Part of a small language model's weights.
Size: 14 layers, width 384, 6 heads of 64, MLP 1536 GELU, vocabulary 2048, 26M parameters.
Training: a variant of Muon for these matrices, 4776 steps.
MLP neurons of a small language model. Each row is named by its layer, matrix (up: input weights) and neuron, and shows model dimensions 16-111. Each number is 128 + 32 x the weight over its row's rms, rounded and kept within 0 to 255.
After each neuron's rows, "fires on" lists the tokens most often at its 100 highest values on Wikipedia text that the model never trained on.

L7.up692 [ 84 148 156 153 118 143 163  77  94 156 166 105  98 140 134 121 102 148 124 146 141 139 111 130 136  94  95 159 194 137 123 171 127 131 138 131 119 143 102 169 105  94 154 132 129 107 116 140  99 100 104 151 120  85 133 135 144 136  85 138  90 167 114 115 132 156 166 111 151 144 108 128 187  49 112 128 124 118 124 116 237 127 170 142 163 123 131  57 150 133 186 141 118 170 159 125]
fires on: " and", "h", " |", ".", " of", "er"

L7.up1190 [150 120 127 141  36 110 133 126  98  63 154 114 143 124 127  99 110 158 110 142 121 141 182 132  73  72  43 102 131 125 149 136  77  76 153  95 123 133 120  78 132 147 114 139 127 152 117 140 150 132 126 129 144  80 176  92 139 142 131 114 162 108 181 103 183 149  86 110 111 107 150 133 128 116 154 133 135 104  75 196 183 184 135 116 158 131 136 115 114 106  80 132 123  99 152 140]
fires on: " B", " V", " Ch", " M", "ing"

L7.up1228 [174 141  98 118 152 134 125  74 155 135 135 134  85 113 128  58  88  76 136 141 159 142 128 118  87 139 120  75 117 201 139 139 164 131 133 104 114 110  97 141 131 138 103  70 115 121 157  60 175 127  93 132  72 194 109 119 151 110  95 145 126  89  67 170 136 145 110 106 154 112 113  97 142 108 149  83 110 144 126 166 104 130 166 133 145  99 117 164 113 117 189 114 135 141  85  85]
fires on: " as", "ost", ".", "ever", "ly"

L5.up151 [209  92 151 110 114 113 116  84 127 168 154 167 122  82 168 152 166 103 108  83 155 146 150 214 165 167 109  26  71 158 140 120  60 119 102 153 159 124 140  94 112  89  91  77 175  99 101 180 137  99 152 103 127 153 158 151 118 167 125 132 107 123 117  55 131  77  97  89 147  39 127  56 141 121 184  61 188 117 139 142  92  75  59 136 131 125 174 132 112 155 142 108  98  78  79 104]
fires on: "pp", "b", "ond", "ed", "om", "N"

L10.up950 [136 146 124 152 133 139 197  90 120  84 114 145 189 151 133 186 139 154 123  83 181 113 126 109  88 110 124 210 127 132 108 100 104 108 130 182 143  98 127 115 147  96 187 127 156  85 147 151 161 109  99  98 117 144 128 147 112  99 142 117 187 155 168 134 101 140 148 149 146 146 131 127 111 103 176  87  76 131 118 104  46  74  60  88 147  98 121 138 154  70 160  59  99 157 130 160]
fires on: "S", ".", "ill", "ass", "ri"

L2.up815 [156 119 110 111 162 142 101 115 141  78 122 185 107  44 127 104 164 129  97 119  83  92  12 120 113 123 132 140 139 164 107 123 145 132 175 101 106 194 144 162 136 128  88  84 126 148  96  96 132 142 109 176 129 119 121 106 124 120 110 140 176 122 138 109  83 125 116 100  80 148 156 124 156 111  95  88 110 237 140 134 132 145 122 121 149 116 189 149 140 194 127 155  66 160 153  76]
fires on: "\"", "]", "ise", "'", "”", "$"

L7.up233 [125 134 147 100 156 143 157 109 111 161  95 129 151 152  42 153 129 142 117 119 111 113  72 126  89  85  86 106 158 170 137 166 160  95 146 124 130 127 155 133  64 118 172 102 110 105 134 143  87  98 114 139 123  98 116  68 138  91 101 121  93 141 138  92 120 169 133 105 157 123  94 108 207  61 135 125 163  68 117  98 153 118 126 131 121 142  80 136 118  87 125 152 146 154 131  82]
fires on: "h", "-", "ze"

L10.up264 [126 100 117 219 150 123 112  98 107 132 156 145 120 106 141 117 118 126 104 152 141 132 101  71  91 138 115  86 103  96 113 167 104 131 170 161 113 100  71 161 152 153 143 160  74 124 142  63 149 106 132 152 114 158 122 144 137 146  98 141 153 124  95 150 179 120 116 164  98 161 168 159 106  95 143 151 136 109 134  76 127 121 134 185 153 115 133 124 160 161  83 117  83 122  70 105]
fires on: "ed", "ced", "ated"

L2.up1342 [168 126 156  91 159 101 103 117 100 119 101 174  68 151 171 168 181 107 132 113 128 113 109 121 149 105  93  76  43 181 118 188  70 115 137 163  79 140  82 127 154 116 139 158  62 189 121  73 131  94 128  67 121 148 148 145 128 140  96 125 186  96 135 133 130 121 133 152 132 156  41 121  60 144 113 136 158 118 106 116 125  80 207 151 150 133  82 203  85 172 162 102 168  88 114  56]
fires on: " n", " N", "N"

L10.up456 [ 94 129 168 184 199 220 118  99  82  67 135 100 127 116 137  88 117 106 125 121 165 123 132 108 163 154 143 104  99  70  72 110 156  97 131 145 139 169 139  99 155  74 101  70 102 109  87  43 134 153 153  91 153 107 122 185 120 143 142 133 129 140 112 113 137 120 127 139 187 135 173 118 125 205  97  87 119 105 103 111  85 146  83 174 150  90 180  99 157 186 107 112 160 129 109 139]
fires on: "ed", "ing", "or", " United", "it", "ent"

L2.up1406 [112 127  51 166 162 189 101 146 137 147 188  99 113  93 126 161 137 127  50 176 120  93 108  99  77 129  47 105 171 132 112 144 123 152 103 112  82 143 172  68 125  97  72  85 126 118  91 123 127 162  60 170 129 138 133  90 142 129 106 121  76 130 194  95 111 159  86 151 134 140 190 128 177 165 125  95 122 127 166  76 130 147  86 116 137  89 142 156 131 115 144 125 147  51  54 141]
fires on: " cont", " ag", " app", " resp", " inc", " acc"

L5.up620 [122 153 131 124 160 155 140 188 123 127 105 139 149 119  67 135 134 145 152 104 121  76 110 126 127 125 163 135 149 151 129 116 135  95 110 144 156  96 119 160 101 115 166 113 102  68 134 169  72 165 117 104  76 105  60 102  58 178  85  68 122 155 158 179 108  96  88  30 148 113  82 148 106 115 156  60 134 162 102  97  90 167  55  93 176 154 177 131 118  89  62  90 108 110 157 114]
fires on: "ill", "ap", "ers", " not", "ess"

L10.up1146 [157 134 123 193 194 154 156 124 172 130  82 166  93 183  70 127 113 129 168 150 165 127 116 112 133  60 159  48  81 147 112 157 139 188 114 147 138  73 105 154 153 158 152  86 111  96 147 112 122 138 159 139  93 171 143 130 158  71 100 148  51  96  95 126  51 126  64 144 117 105 127 121 143  58 191 156  95  96 101 142 135 184 186  90 106 178 116  81 125 128 129  88  36 142 123 135]
fires on: ".", " as", " by", " it"

L5.up1287 [181  98 125 123 187 101 197 112  70 138 177 115 136 173 115 103 115 100 147 138 104 146 145 137  70 108 110  97  98 140 150  85 117  86 137 128 123 105 120  87 174 155  81  95 173 146  92  76  70 143 102 150 144 117 116 117  38 131 168 119 156 155 151 120 199 136 141 118 133 111 134 117 117 138 119 141  71 100 177 138 143 133 139  85 145 153 108 119 165 124 120  70 182 142 145 135]
fires on: "at", "ak", "ath", "ut", "l"

L7.up1435 [137 144 120 125 144 155 180 133 168 177 144 136 125  38  86  76 109 122 103 109 113 179 146 119 126 152 162 129 145 158  93  59 153 110 131  97 171 121  80 163 134 171 169  85 130 101 156 130 177 115 116  87 101 177 177 131  74 161 134 114  56  51  49 149  81 164 148 111 137 119 163  91 107 162  92  58 157 179 146 179  84 171 139 164 125 121 160 171  83 118 173 146 111 139 100 163]
fires on: " m", "mer"

L2.up1157 [ 67 122  87 133 115  53 155 115 109 123 146 132  91 100 168 100 121 211 130 157  89  92  93  73 111 141  73 207 155 109 161 165 158  75  96 100  99 108 117 200 151 103 179 150 162  96 130  64 129 131 133 159 121 123 117 154 105 122 101 129 169 113  97  55 168 111 105 130 150 141 122  99  51 130  94 102 152 114  70 120 174 183 160 153 153  86 195 157 106 125  67 120 179  68 133 110]
fires on: "en", "man"

L5.up1312 [103 166  99 100 166  97 110 111 145 157 160 146 135 222 158 103 120 111 105 170 159  87 166 129 100 153 173 141  80 134 156 185 108 128 150 138 130 165 209 120 117 102 156  93 158 127 115  89 120 182 117 163 128 126 153 101 147  79 123 119 184 163  99 108 172 118  78 121 121 155 160 141 160 115 148 165  98 203 130 128 167 167 117 136  79 137 131 129 132 120 153 105 125  78  93 125]
fires on: "th", "d", "id", "y", "orn", "aid"

L5.up241 [147 109  89 150 157 117 157  69 141 133 126 137 130  49 139 164 140 114  82 139 109 133  95 117 135  75 160 145 150 178  98  88  88 118 115 166 186 114 132 104 112 169  88  92 112 128 138 167 169 152 104 140 100 104 147 136 142  80 106 113 132 131 122  98 107 132 132 135  96 112  99 128 134  96 138 127 127  99  93 140  81 151  81  14 134 213 155 122 151 134 138 122  39 166 105 153]
fires on: "\n", " Mc", "'"

L10.up1062 [118 143 129 130  85 186 166 147 147 123 119 162 106 174  56 129 160 164 108 141 123 121 128 130 121  76 158 114  78 159 151 142 105  68 150 137 119 165 145 165 149 147 144 105 133 105  80  56 110 176 164  86 139 165  86 157 150 160 184 130  75 147 125 162 103 131 142 103 191 142 166  76 119 160 135  71 173 145 121 120 103 148 151 110  68 129 155  78  77 152 110 109  73 109 139 104]
fires on: " R", " s", " B", "or", "ould", "o"

L5.up327 [107 198 157 140  88 107 153  74 156 132 149 122 167 122  69 120 111 132 157 166  92 126 115 127 114 128 142 164 141 130 108 155  76 114  76 111 121 116 100 178 140 151 128 135 167  74 117 116 130 145  99 159 128 166 188 108  49 136 183 119 156 138 126  89 159 133  98  99 109 137 129 223 124 134 119 160 145 176 147 132 120 111 123  94 126 109 145 158 107  96 135 124 113 177 146 165]
fires on: "e", "en", "ence", "ted", "9", "ry"

L5.up460 [216 117 141 118 166  50 159 117 166 205 158  73  88 180 168 129 126  84  92 109 172  63 101 166  83 163 143 137 101 144 153 111 136 179  81 200 123 123 162  91 131  67 118 138 123 117 148 125 164  95 171 125 151  92 109 175 184  90 115 125 157 123 195 121 141  90 123 117  84 182 156 113  54  92 119  73 155 126  85 137  93 109 107 113 105 197 187 148 118 147 128  85 102 123 144 185]
fires on: "id", "op", "om", "orm", "at", "ad"

L2.up657 [103 129 162 132 102  88  54  99 154 153 126 186 110 129 164 124  79 157 136  95  78  96  93 149  92 121 134 109 111 122 110 110 150 120  92  81 145 107 144 133 143 128 129  58 104 172  98 119 147 100 165 201 160 106 108 100 106  71 127 124 123 109 118 105 148 152  89 137 140 147 168 125 106 132 127  97 126 172 154 137 118  65  85  53 144 107 130 143 137 152  75 117  83 127 156 118]
fires on: "\"", "]", "”", "“", "\","

L7.up119 [109  92 154 121 122  86 106 141 122 141 107 157  83 112 102 152 102 137 145 122 130 143 165 128 119 174 127 119 116 121  82 191  87 189 138 116 134  86 102 120 129 125 125 137  94  62 110  95 155 125  95  74 178  98 122 109 183 182 122 137 169 139  93 125  92 119  95 122 153 174  85 133 149  94 163 142  95 170 148 118 133  95 112  78 179 101 175 125 127 116 129 138 154 107 187  97]
fires on: "er", "ist", "or", "ian", "resident", "ary"

L2.up830 [ 69  97 105 114 144 134 130  89  88 133 124 107 117 149 117 142 132 161 146 132 134 116 105 144 143  99 134  66 142 174  98 125 118 129 149 137  79 113 191 137 157  93 156 126 149 108  92  94 159 139 114 130 130 149 141 121 121 139 111 141  92 183 105 148 125 128 112 200 117 140 179  78 154 130 162 101  30  85 108  98 166  56 128  88  85  85 134 145  98 128  91 137 162 150 136 171]
fires on: "ag", " resp", " Am", " am", "ren", " ann"

L7.up1479 [117 104 118 165 111 114 102 110  62 153 160  81  99 193 148 135 103 103 127 127 191 114  98 188 116  69 120 104 112 132 191 129 121 127 116 111  47 112 131 147  89  56 109 117 127 168  83 123 103 125 159 160 137 170 148  69 102 159 122 125  84 126  81 123 152 185 139  81 109 148 128  86  67  93 153 134  90 131 144  96 114 135 117 121 107  77 143 168 138 113 103 158 114 164  48 133]
fires on: " have", " has", "over", "ar", " are", "ite"

L10.up432 [152  92 151 190 142 144 142  84 143 139 152 109 119 105 137 114 147 133 156 111 165 126 148 155 107 118 129 123 130 102  89 167  74 124 111 128 144  88 176 116 174 117  77 198 101  91  64 125 173 143 124  88  83 162  94 123 113 150 137 192 104 166 116 119 132 188  92 145 111  88 136 126 152 170 121  95 156 138 129 106 137 138 120 145 156  97 145 131 168 161 117 123 131 130 144 158]
fires on: "M", "it", "at", "ing", "le"

L7.up418 [145  58 132  88 146  87 106 143 129 161 173 148 132 123 149 113 193 130 150 143 101 100  72  74 156  91 151 108 137 111  42  91 158 119 132 129 122 112 179 125 126 133 138 185 144 128 100 158 118 117  86  56 111 110 144 133  96 121 163 149 131 135 148  69 125 112 171 131 145  91 157 107 161 158 118  82  95 168 118 153 107 186  73 129  94 101 190 180 111 122 156  43 147  74 130 107]
fires on: "ed", " that", "ated", "ced", "ement", "aid"

L5.up944 [128 198 144 108 115 145 155 102 116 226 141  98  89 111 136 146  97 148 153 145 144  79  97  97 140 113  71 190 145 157 149 156  84 114 118  63 133 166 102 160 134 113 130 138 102  80 124  63  74 126 138 165 190 113 122 133  89 107  94 140 125 128  49 172 117  90  48 166 112 117 120 111 123 159  77 179 133 117 125 113 161 109 103 181  99 111  97 182 117  80 166 116 138 107 158 117]
fires on: "9", "en", "ad", "ce", "ced", "0"

L7.up1312 [124 160  51  94 102 158 115 157 122 169  99 125 112 182 190 148 196  88 151 123 142 131 131  86  89  97 150  81  73 120 144 116  69 135 217 120 119 121  90 117 147 139 124 163 164  55  85 128 102  93  71  87  95 114 156  85 128 133  72 126 128 116 140 110 142 167  92 140  63  78 100 128 161 129 130 145 131 116 127 134 162  97 155 133 151 179 148 116 103 140 177  75 105 108 115 131]
fires on: "s", "f", " and", "t", "c", "th"

L7.up623 [127 147 174 121 111 137 108 103 130 158 162 123 143  96  67  93 118 117 125 154  82 146 106 111 146 206 147 164  96  55 115 144 102  92 138 152 194  77 138 194 112 118 122 172 133  83 136 151 142 139 188 150 150 156 117 138  66 125 113 166  89 162 139 104  96 159  87  99 117 129 201  86 150 121 113 109 148 153 103 122 112 122 130 138 137 144 123 135 153  68  95 156 120 129 160 161]
fires on: "9", "a", "A", "en", " (", "ir"

L10.up211 [ 70 152 114  83 155 144 106 134 144 129 151 101 128 126 118 111 143 112 170 171 153 117 134 129 159 127 148 115 148 143  91 101  22 112 134 116 176 107 111 116 134 116 146 169 132 167 162  84 124 132 132 116 103 130 100  60 140 149 115 120  79 166 164  89 109 177  65 133 150 136 103 140 127 142 121 187 164 124 134 144 133 115 128  70  78 148 108 169 103 158  96  66 179 192 117  94]
fires on: " T", " t", "T", "th"

L2.up976 [111 192 173  91  87 111 118  92  78 151 188 161 133 160  90  91 134  83 143 159 152 172 134 114 152 153 151  82 136 160 111  96 149 155 128 129 129 111 127 118 145 222 103 137 132  94  88 139  91 137 184  92 131 115  95 185 190 130 119 135 168 119  28 137 126 151 151 108 118 100 146 173 129  98 159 165 135  84 136 172 100 143 101 126  56 117 117 133  99 145  85 115 164 137 156 152]
fires on: "|", " ", "S", "art"

L5.up1212 [113 173 229 133 133 158 189 119 151 157 101 129 134 179 133 111 128 158 152 131 142 153 103 146 161 128  95 106 157 118 167 122 116  78 114 106 110 154 147 146 172 181 121 114 125  93 109 102 130 112 116  89 155 112 111 141 116  84 159 122 120 173 124 104 118 101  87 127 148  98 145 108 123 149 105 115 105  86 116 185 164 107 149 131 175 159  76 167 113 161 147 109 170 168 106  84]
fires on: " Ad", "A", " Am", "t", "ing", "c"

L2.up240 [ 95 101 115  67 128 116 122  93 149  99  90 144 100 115 102 138 168  93 111 178  66 183 108 167 198 185 180  89  81 106 119 125 151  93 137 128 125  61  83 156 144 106 166 200 102  76  99 126 113 108 135 115 136 143 127 109 110 177 167 151  53  99 137 147 101 128 101 140 106  77  93 100 123 147 170 162 157  79 156  84 131 108 127  84 133 157 157 117 110 139 136 134 178 136 115 131]
fires on: "os", "osition"

L2.up1056 [108 138 108  89 115 122 133  73  75 108 189 126 142  83 165  92 113 187 127 169 127 116 134 124  96 103  99 132 131 128 149 101  74 149 123 148 126 157 148 169 161 107 124 108 103 173  84 151 188 156 122 157 147 115 141 171 142  82  67 144 168 184 133 140 153  86 130 138 136 120 150 107 100 102 126  67 148 129  77  95 125 164 130 153 164 129 142 154 141 136  86 140 179  92 114 165]
fires on: "en"

L2.up19 [151  73 121 110 186 155 154 126 128 175 122 145 154  75 181 126 127 130 131 210 124  94 110  93  97 148 147 156 161 146 158 158  80  82 128  97  94  83 110 147 168 100 145 164 128 167 106 135 147  75 125 121 104 140 149  81 122 129 110  78 148 105 117 146 119 220 118 104 135 166 199 127 127 136 119 147 103 111  67 141 138 161 139 121 119  70 115  77 104 123  65  76 139 145  77 171]
fires on: " in", "ey", "-", " and", "ther"

L2.up1186 [107 161 107  22 138  87 123 119 155 110 142  76 124 179 134 139 134 130 142 176 150 115  77 124 159 157 148 107  87 139 164 118 122 112  66  95 121 151 113 149 163 170 181 122 109 146  89  98  32 114  95 122 116 129 147 157 151  93 138 124  45 160 137 129 143 103 107 150 146 126 106  66 115 123 187 126 147 110 163 125  96 161 105 176 133 164 183 147  73 168 130 140 139 128 112  95]
fires on: "as", "os", "ater", "reat"

L7.up293 [102  91 152 138 144 141 134 143 169 135 102 160 105 162 170 132 133 151  99 123 141 136 122 119 145 106 148 144 133 135 168 110 100  38 149 120  90 171 136 101  89  78 100  50  94 132  99 112 203 107 188 133 128 144 107 114 128 161 175 115  86 165 138 101  90 146 131 128 150 149 124 121  82 170 153 207 142 156  88 138 101 107  93 170 102  86 169 139 109 169 139 147  68 112 129  88]
fires on: " the", "am", "n", "o", "or"

L10.up1447 [118 154 120 187  77 123 105 147  69 150 144 148 141 123  98  96 104 136  58 157  98 137 158 117 108 166 145 117 108 125  80 108 151  97 126  55  93  99 129 157 167  93  71 140 175 169  89 102 141 144 153 146  80 158 185 188  96 120 106 105  89  46 112 157  86 103 119 133 156 139 148 121 131 128 132 104 159 147 142 127 134 124 126 112 159  82 174 144 119 154 109 104 155 125 150 188]
fires on: "i", " M", " m", "r", " R", " Ar"

L5.up330 [109 115  81 125 141  67 146 102 103 180 122 137 182 105 194 159 100 138 169  51 112 132 150 115 152 170 116  90  90 126 121 113 127  90 127 123 112 118 107 126  98 126 153 151 132 144  99 142 151  91 158 124 138 153 214 134 175 144 134 138  94 124 140 224 208 130  94 108  91 116 105 120 165 184 114 156 127  96 103 143 135 115 138  83  90 183 129 182 119 113 121 111 126  88 182 117]
fires on: " Comp", " Pro", " Sup", " Res", " Rec", " pro"

L5.up339 [202  92  97 181 135 135 175 164 153 119 141 175 112 128 146 167 167  88 148 156 114 179 115 148 107 105 157  91 138 123 124  63  76  94 155 156 121 146 114 108 108  90 130 129 158  93 162 130 118  94 108 112 180 150  98 106 100  69  91 160 133 129 117 126 166 152 164 200 146 127 138 171 156 151 122 141  82 143 136  97 156  74 176  93 170 105  73 125  79  79 145  79  96 136 140  97]
fires on: "th", "t", "ite", "o", "im"

L7.up1134 [129 112 197 149  56 107  83  89  76 121 135 130 137  93 124 153 157 167 172  93 178 165 107 122 144 142 134 114  96 112 111 136 140  91 121 144 113 130 163 210 151 192 141  69 179  95 172 175 133 150 128 102 161 170 119  82 149  92 191  89 125 168  79 151  95 160 141 128 113 100 115  93 219 133 142  89 106  41 154 138 155 140  47  88 153 178 138 128 145 178 139 148  58 172 152 133]
fires on: "-", "ag", "he", "is", " of", "v"

L10.up873 [ 96 144 135 132 158 151  84 199 115 125 167  82 106 118  90 108 133 131  93 124  84 167 141 143 174 146  85 160 119 132 141 158 111 110 143 131 116 159  89 121 129 144 150 211 138 126 105 110 118 102 159 154  98 205  49 120 151 124 119  67  95  98  96 143 101  93 168 119 185 143 133 115  65 127 123 172 100 109  97 221 148 126  71  99  80 176 147  90 120 142 140 110 101 103 175 122]
fires on: "ar", " l", "ge", " known", "way", "ad"

L7.up533 [113 148 119 127 115 172 157 128  48 114 182 129  33 138  82 132 146 163  89 139 137  94 115 112 102 150 170 184 112 130 111  97 106 141 140 108 112 104 122 115 164 168  69 146  89 107 119 101 123 114 110 162 188 150 126 149 132 175 160 105 169 139 169 117 112  89 213 145 151 108 152 129  93 120 101 149 109 121 181 115 127 112 122  89 146 125 127 103 167 185 150 116 159 123  99 144]
fires on: " ", "ro", "re", "  ", "o"

L5.up452 [115 141 129 111 171 145 123 111 108 157 149 172  90 121 158 142 128 123 150 135  71  94 112  63 149 105 164 116  96 130 115 124 111 119 130 175 168 168 148 104 138 112 166 124  91 140  99 126 147 165 129 134  68 118 148 126  95 124 147 148 122 124 136 148 128 140 192 126 110  81 120 122 154 109 176 122 101  91 161 160 121 105 144  95  92 168 133  96  94 130 200 157 100 124  92 190]
fires on: " was", ",", " is", "'"

L10.up322 [ 57 151  90 146 120 118 138 162  87 159 152 159 121 173 109 153 139  91 161 176 133  69 165 124 136 109 151 102 129 155  83 126  89 106 191 117 102 118 134 166 140 162 143 190 148 169 129  87  93 172 186 179 144 142  71 145 103 162 169 140 113 152 137 125 159 142 109 162  62 122 206 107 104 141  66 145 134  92 134  44 139 114 165 127 121 178 158 107 146 149  97 128 154 148  78 108]
fires on: "ed", "ished", " held", "ated"

L7.up530 [133 125  74 158 136  97 193 142 144 105 187 109 141 126 184 111  78 116 157 142 149  99 153 157  95 143 110 168 111 112 119 139 148 114 166 167 144 188 204 136 122 115  66  93 172 160 120 137 149 148 104 131 137 136 175 114 157 106 136 111 109 138 160 132 125 127 120 138 144 175  86 165 129 128  98 140 141  99 122 124 109 143 137 124  84 195 131  92  91  76 118  98 165 114 126 100]
fires on: " |", "C", "otes", " "

L7.up1169 [115 124 118 113 178 104 143 116 120 216 151 126 105 111 212 141 128 161 120 156 120 117 114 127 122 111 125 121 131 193 159 179 128 134 148 122  79 131 126 128 134  81 170  71 177 197 168  71 144  98 121 144 100  71 123  68 152 152 145 146 152 130 121 111 114 104 103 115 122 108 130 158 169 146  75 185 110  41 143 125 142 112 137 147 164 112 102 128  93 132 170 140 149 136 121 159]
fires on: " and", "-", "–", "/", ","

L2.up552 [125 132  83 180 193  72 124 157 151 128 159  87 145 171 102 143 160 147  80 172 136 171 141 123 150 103 152  82 168 118 107 171 112 177 121  86  84 149 139 158 148  83 116  93 143  60 128 107  98 126 111 103 111  62 181 119 137 133 120 156 112 115 139  99 118 195  79 176 130 122 154  83 199 182 118 136  73 124 155 119  97  80 189 110 118 113 130 136 110 155 108 126 167 113  98 142]
fires on: " acc", " am", "iv", " inc", " Am", "ana"

L7.up323 [101 140  75  88 134 132 180  62 104  79 143 130 114 183 143 140 112 109 116 144 165 135 109 133 134  93 168 138 135 101 110 130 128 127 147 157 187 168 249 113 178 131 114 145 121 148 117 125 113  90  93 143 159 122  94 181 118 153 123  74 106 174 156 135 136 126 145  73 116 110 100 164 105  78 113 101 136 130 169 178 129 131 167 159 118 145  94  68  54  99 138  98 166 125 128  87]
fires on: " |", " ", "1", ";"

L5.up300 [ 79 135 123 123  97 129  93 118 107 169 149 116 121 128 122 110  71 111 167 131 109  53 133 155 147  52 139 158 130 179 111 181 113 134 113 126  93 108  86 127  90 129 164 153 160 141 120 172 175  83  88 117 173 164 154 172 126 112 150 122  72 129  71 160 139 139 131 105 140 129  77 225 123 121 118 122  66 183 106 101 143 162  92  85 132 100 153 105 146 126  84 175 137 173  94 141]
fires on: "ed", " have", "es", " are", "ing"

L10.up252 [ 98 141  91 125 158 110 136 165 143 128 197 135 107 168  40 138  94 111 132  85 152 101 135 173 105 144 153 185 136 190 103 110  56 146 115 143 172 129 156  98 145 163  90 115 123  89 140 132  67 148 158 159 173 160 117 142 152 151  85 125 168 138 127 162 104 110 129 131  80  74 172 141 111 131 117 132 156  67 144 145 124  98 110  91 147 143 110 123 126  80 178 132  94  74 115 162]
fires on: " s", " ass", " J", " S", "es", "om"

L7.up1324 [ 51  93 215  71 130 128  99  90 145 133  95  78  75  90 115 119 131 105  96  93 150  89 137 179 131 158 158 102 155 172 137 173 104 145 122 132 149 113 177 187 131 136 145 108 116 154  86 108 158 174 174 151  92 105 143 148 177 154 153 152 166 134  92 112 147 131 146 130 115  82 100 119 106  83 119  54 129 129 211 125 184  82 140 117 106 141 110 112  98 167 122  83 141 118  82 111]
fires on: "ter", "id", "er", "or", "v"

L7.up1278 [164 129 126 111 142 137 122  85 194  97 129 128 119 104 166  63 184 141  54 104 112 105 120 130  79 166 178 151  89 160 146 139 143  80 104 158 110 113 107 140 127 107 113  80  76 127 147 117  86 187 108 110 123 135 186 109 131 222  79 117 139  92 155 111 149  55 142 151  92 106  59 131 143 129 112  96 190 154  99 165 162  62 166  96 159 149 121 134 141 160 155 131 159 105 113  61]
fires on: "N", " N", " n"

L10.up1092 [140  48  92  84 108 105 111 114 139 147 106 139  89 140 123 191 126 127 108 115 112 100 136 152 138  98 102 112 115 125  73 166 144  92 136 142 114  59 107 122 101 123 156  48 101 135 121 150 124 130 175  82 107 100 132  65 155 181  98 123 145 150 100  80 137 126 105 165 136 147 128 110 125 102 160 216 130 170 183 167 101 169  72 136 207 132 117 140 131 123 169 156 137 170 117 136]
fires on: "er", " f", " ", "or"

L2.up198 [146 131 143 165 116 143 143 163  94 133 133 152 136 175 122  91 115 103 104 174  81 116  78  91 142 133 155 130 129 136 155 147 141 149 120 158 116  68 141 114 142 147 111 127 101 137 115  79 141 148 134 178 118 180 121 134 122 189 104 177 117 181 131 135 154 167 100 160 113 126 127 143 114 136 126 171 181  78 130 140 152 133 164 111 134  49 190 116 127 155 162  82  99 105 105 147]
fires on: "ed", "ted", "ized"

L5.up508 [118  89 165 104 163 157 160 130 131 155 125 123 130 134 135 133  93 150 137 103 106 115 157 145 181  84 178 138  98 131 110 116 138 166 105 146 113 131 123 146  91 115 197  68 131 116 136 154 117  98 142 104 138 119 165 158  65 160 129  47 123 113 192 119 178 115  89 108 165 116  85 171 103  90 132 126  75 206 146 162 136 138 182 159 112 163 124 156 112 154 117 126 168 108 120 144]
fires on: ".", "urr", "ourn", " b", "uc", "te"

L2.up476 [100 180 126 197 151 225 128 165 137 149 168 147 164 149 172 144  82  94 117 115 148 144 143 160 111 147 118 159 124 145  81 144 156 115 118 160 130 127 103 143 100 103 181  94 157 218  94 101 126 133 150 125  94 145 108 120  89 138 145 162 105 130 121 115 165 128 106 174 156 111 117 142 137  89 129  96 116  98  79  82 145 145 116 113  91 119  99 129 135 119 149  84 140 131  93 152]
fires on: "oin", "omin", "oll", " won", "ict"

L7.up202 [147 120 162  65 130 158 108 112 140 104  92 109 111  90 164 109 160 134 156 139 104 128 162 110  72 121 124 108 157 109 160 215 136  96 125  88 119 123 173 103 192  76 143  99 108 166 109  99 136 118 175  78  82 122 127 126 115 190 132 121  99 189 122 116 100 160  71 180 142 138  98 187 140 154 152 140 154 171 123 153 138 110 112  97 174 101 120 171 144 113 160  96 132 168  73 113]
fires on: "er", "it", "ir", "or", "uc", "pl"